Weights of a small transformer language model.
Size: MLP 448 SwiGLU, vocabulary 1024, 3.9M parameters.
Architecture: RMSNorm before each block, rotary positions, normalized queries and keys.
Training: a variant of Adam for these matrices, 178M tokens.
MLP neurons of a small language model. Each row is named by its layer, matrix (gate and up: input weights; down: output weights) and neuron, and shows model dimensions 64-159. Each number is 500 + 40 x the weight over its row's rms, rounded and kept within 0 to 999. Numbers have three digits each. A neuron's up and down rows have the sign that makes its largest values positive.
After each neuron's rows, "fires in" lists the words (lower case) most often at its 100 highest values on Wikipedia text that the model never trained on.

L4.gate253:478452445534516457409478512412556542524485525527470506456541457485523477440510497469471507476434498633501507467539541541498580511461418515475488514524463516532519508563532530426471472539500553467540524493445526509482555507477508467516459495592570560519462505502453516523501466409507439526
L4.up253:513483477566450454454475428522539508548521480580456486436522501552492473525468451502493510529472585518503522516497538539473512525504521502556486568522495518541479458505529515464527484435554455487479432433483499473487496469566550516478539491502605584578476522433442480475447501495625567452
L4.down253:431474500568519480485492474553518460461550532498457564441500496509513565522469501501479513418462523510509559513503442575501546413480481576421501500462442471479503470504551535469494495475492500440564471491528526492498552512499455519518501596530420586455482560518498523570504438434521589508
fires in: "from"

L11.gate329:533455547447472529511481538466533468496531522500525496461563438570515452516426569441528515483540525535529452549515542582461529512501410522542483459405576443536543441458571417546465467494516491500464538519415554536537587467436476494508535506546520482488471491558527449485461484449425436449
L11.up329:570526502491534442552484489510511429546595506449460508473560521557490439474488544497597469511439448553531474494458587524470500503507461513438511510400488523503530472527447403520490492521503495452459472476463587499530487520493446454517512503569472498526512526505574460523557527537510486444
L11.down329:528455468465429518544440502528416390526416458492572468420495498471445593442534477460460497456516553509429572476534509515423558500472500578472441481566551489501478507459512523617468468491501530548479539477443533491470591503515482477509477461529507552510475476462535483451526521531440478534
fires in: "are", "area", "areas", "korea"

L4.gate368:489501460485524540480430508481552462523539550465508438555426506484493455452522478493477552510506544459537473530511517501571423584484449530473454550504479542549494523457571493471488555508536397571461478420446516480553425541495389477522513463549504565484489454532511501494540555489419415470
L4.up368:509542578472435507479443462481564608486541527465451418489443529509530477500503498627447477486437461536554587510473494501548431557473526500603500463518517478476466461490510493476469490509456497527520457521567474497459466516464497481462486537475465520462483511518501530493436568568522448512
L4.down368:472536578472468484467506517572468496508549468536496510510501461560552456549539410531529503522581399552456519486501453518474474495522511497511442506518496539506508511523457502491518478571441507510507511465491543492484519525465559496491515586422495482537523498472512446488494507536465519388
fires in: "no", "tennis", "to", "times", "fifth"

L4.gate97:567490482481499417561513535450459425491562527584495504443455557538510464484492508418507511522487502489436548464528501472463503526505540500465490582510436530473530516573537496505464446479469562539521480529515459496469528501478529510477512479506524508479522502528582435538557423371448476447
L4.up97:441518508497452530515512497495524494543468553477480594504463502452537458537552486471524448483468465494489474517503601423481524467507517408489526447557475474492422435486485521496446499525546531500469529510486545533492509558471527564541525507450450498504521443436507503483560488467540413454
L4.down97:525516497539468608502495470480509493517451510527512526542521434544444516493552412549460525512511518491489557501508490476536496461419524564506472459456513455488494484467522551519508492399480503487492480497463515529504493542480518466562507550602498580539520489468473456434454368538531508469
fires in: "gladstone", "girls", "glasgow", "all", "glimt"

L6.gate110:468536456501514452489426494506496567511553464482467503453487468508538427543499397479579449474569558506457465515493526577515383610523467570446436499552527521489479581497508536413562466479442531465478457507503506465492522512511503479522525537512511545472506486509457432480463534512560561543
L6.up110:541501490480489512571531449461478452464503489483516494536463570533489502433526497502443471502508462425454511546530498529569406498536494516449471500495498496422477521494515436492466513530463551509506448554457528459443488481412452486397508478510490516499556440556539475482565511458438481523
L6.down110:493495449506473506546486452582489576455446573511481493537551452450491501516469508481531498570590521470452540468508485533576502506459486491475512544496509461469546493490464483581502513444481561429503500440504420466479501497525463509526510475501556545513468521528554457517488496527535500515
fires in: "was", "is"

L4.gate182:486509513531482503499475567546559450505590495507471471489402558476512573462518391497502468490547538540442445487518550486454544523478525510522448506483550513470481497527469477480472407531574478491434473561531470495505549521498529477397454504495504541429425439484547497456549522443464576529
L4.up182:490500516507479529537503457468485526541460455519567535462548505547512552473521392609516505463492432486407424454540452495474507512490430494496478494579521516494475483540495542458504498519492565507470518590582539526506538530462564502476512462474551504504546462522509498502528488424480507566
L4.down182:518467563532553532571458577594490448482529489547535446490541523570557532521545483474425491496467530525568520481488475528502498503465487476485527518406525513511533477489502567562528523423460458534479489427454480541523470481453505545513523521520535501476510551565538522459424496465533540505
fires in: "another", "father", "netherlands", "mother", "northern", "together"

L4.gate290:558439504556515539506476555433520509534567524468524485481512504461484501462474470551463567506518506484588426531531566637547520507466519515565456562489599507538465490491530463474454544560512525493503522476523461458476553456534561514480505536505540471558479406538470486515486535495484468482
L4.up290:552485504548467487461478506503574563479492546521553522449537491419483482490473445517494526471531499484506487481488546524505537480486543513494505572503520462569386538472494502525479533470470515416448503477482502503408501472492517496484517589525504470561523439530466527553523515546519483556
L4.down290:477470504575445455458507516454514537507417522530550491535568466460539516502456496489479541492509487544515510377378515491552505472482489559466464517470540502476419512487460480486474517451433532438505499535468515449586504456502521512504541554480464510519485479519458534566537454442566427515
fires in: "number", "no", "name", "named", "now", "near"

L4.gate22:504505501463497378445486501571459501463513463524592525492519503554551512458533462529399556474602494450486471526503452567555522459514519518476492554465429478527558471473547506511521487554548505500521528546483545488529442509530544518491535537519504510516475527455508528531414444479475503450
L4.up22:474543504508520480433458512519437446488526554556569480463448471505493512491607499554506481493519456487573481495499433523519507466475495461592487554545458440542485438525541493529463402544505429524455467478506427429445482552463545474488510571548464450516496533529463521513501468462531554461
L4.down22:504437510496394435477535521514548560459570519491424502515594503516417504421473511417557531444548490492456460530571554512438491603529558489434467464475468501487484517522551438582445490484486503464474474509521525508465490532513464463491569484450467528401509525542446475517536503476530520509
fires in: "won", "held", "wrote", "height", "ward"

L6.gate114:464472550498419400536525429499474547406536442486452535574474552501477490530467476473571534516483486470531481534480540508511485543482450561537457370471608448534491578522506482547452500503435443560441456567463503438515500522515491455438520497477480507560521469512444508523502504478492534420
L6.up114:559578550429509492513544472480524502501560524415469467510478473499476529475482488478571506459472474541417498574460474423469389561496445505530447416456509498488529541529503467447491562474490515487479463508501499467493526522483459528491468517479467542529463546486540444563504472479463564412
L6.down114:478451433528507516505528563470491486501491486513487496498534483517473476571481512515480533460508464463521399466496462565515566492441525524486486526445550541512499513474506421508530416496452524485542520447571526432443525548549523510461556497514484518447533492428468540548407475538485487461
fires in: "votes", "population", "titled", "military", "scored", "scoring"

L7.gate337:560576454495489462563516544463486542635497515453507501443521501542479603580522473474467524519519550457483508493510488495520504535519476535423447455474536473508519513498485494488454389558507538517481446479509504513512519518462478497486523413478498549455478509558503414510520611490488522538
L7.up337:451490501500483432475560467546553507533477498555437498542503557461515540531502374555545509497518482489465472519485579464556469490505517538474460519509466551480527501508435467480515512471422423463448479529540481536478536439448518455448459474506516486454516518539473503467490556518513614531
L7.down337:523501489519544559493498595480569490469533491467501494506546563475469469461458506545607438451508541506488471464448531504515423435541539481581548476518461505496535473507529493488465516455480525514434533458498490422446476475513460522546591498550507481437584464513436567488499521492496495396
fires in: "election", "team", "term", "career", "stadium", "tournament"

L10.gate194:519518509488613567538415497476491496508564456492494509556510535524542496452569528530452511454489427518527459512525462542504498484536547598550479502485478509488536541471529483533541533485452518516497463459473484471493434546535450491532533508606448520419485532527582474453453590538526506494
L10.up194:577472479542506528491454537516504479488514449507486515486450479488480528477567585374459568482499471522452476602482550546509491416452506596570498457550536414528549522535508454508458498505507509462571457488544577505464514483500545478505544533523515484494533448502490501466522549531461510517
L10.down194:454436464436530539477475564504565506549494564523499501522501512435475472518457545592507469475535469512510529477514481571474473547537457512491537521524505505537544476508423550419488480406490468427476530499538425496503547503490507534423559459577496530432584630477467497510487546485577429477
fires in: "a", "best", "each", "largest", "award", "awards"

L8.gate348:516537484571510378545452603434474499547562481492518525471453455523497529463473605461476521461524512485488434542491500553577472530425497489458454547466585558520525472528493541564524538507536539516544528456491514557503494442493463507502469518567585597551443492483491479541498435556478534501
L8.up348:480531524426518518570525488510537493492506531575414571453488488478535506522528497466489460486524541526464552417461406445558464476493530502457513525538521551546515481508410516510607470527508534488441526520478520553393551557535478499513514451495442463469531454470559488556460543488478483476
L8.down348:545473516486530509491516434506515513489474528465532518458480518414442437529463552476486567411572496489459538554526519526477548532487523544520581502434474475518566531514570491485482515480490488538511386517490471439488560455560371508452495500582433502479524541500513476494506490546602462501
fires in: "is", "when", "where"

L7.gate182:545535581472492474457553550472541469476485477527440506513493519457482549529430505479543519523451531519541450523562518531437520531427539488470487497424470495517492515483500474485481513498503483541430499547500458458516479466476493477477442475451475454515495398540505476479432548517482515422
L7.up182:465565443487518491527525423550584543522477478512479524502552466481478513551487546490459516511438542486524491476445578524433465514495538478540511526475446487541575444485540479522606498484475496429564492477484548587469466478458525459523528489470472477500456488474475516459529397544495444512
L7.down182:558461461452506486430405453425508530528491443536487549483514427491501533495454471511518493489525523535514506498503556525569496523516518499555541485480503472497488515510576544504517589549541456426517474525534532562529451497475462537575459518469448494529535519509452521493544510517482445534
fires in: "number", "north", "via", "alternative", "incumbent", "african"

L6.gate84:496481404469477528498490463506509425534464411499460456504454492554509416562461480397499508498464425521466468553466486461507460465426529488480467523476537428516436433490511475503516540524485448447510576466417502495459509431435517453512571471578577527518478503520559542563468463497460505470
L6.up84:450517524570499431484545527472527453446487492562571446502534445459511508510507530451505520552579514532446457472528461464535455474487493503495571466533445435476537495535550575558511468506490540533509479580584615539456548489518485473498427484516489552464494505495503532512503537543511455548
L6.down84:460496488464556520541463545502437513498581505497528595519492515504501459464417528590559523425469459476530532501474521489521555489537579523484476535438517510489498497461483436462500453490483552467441512476486447459522464492520534462528558592468485474441483485479436442438528531478476497431
fires in: "like", "gladstone", "best", "largest", "billboard", "springsteen"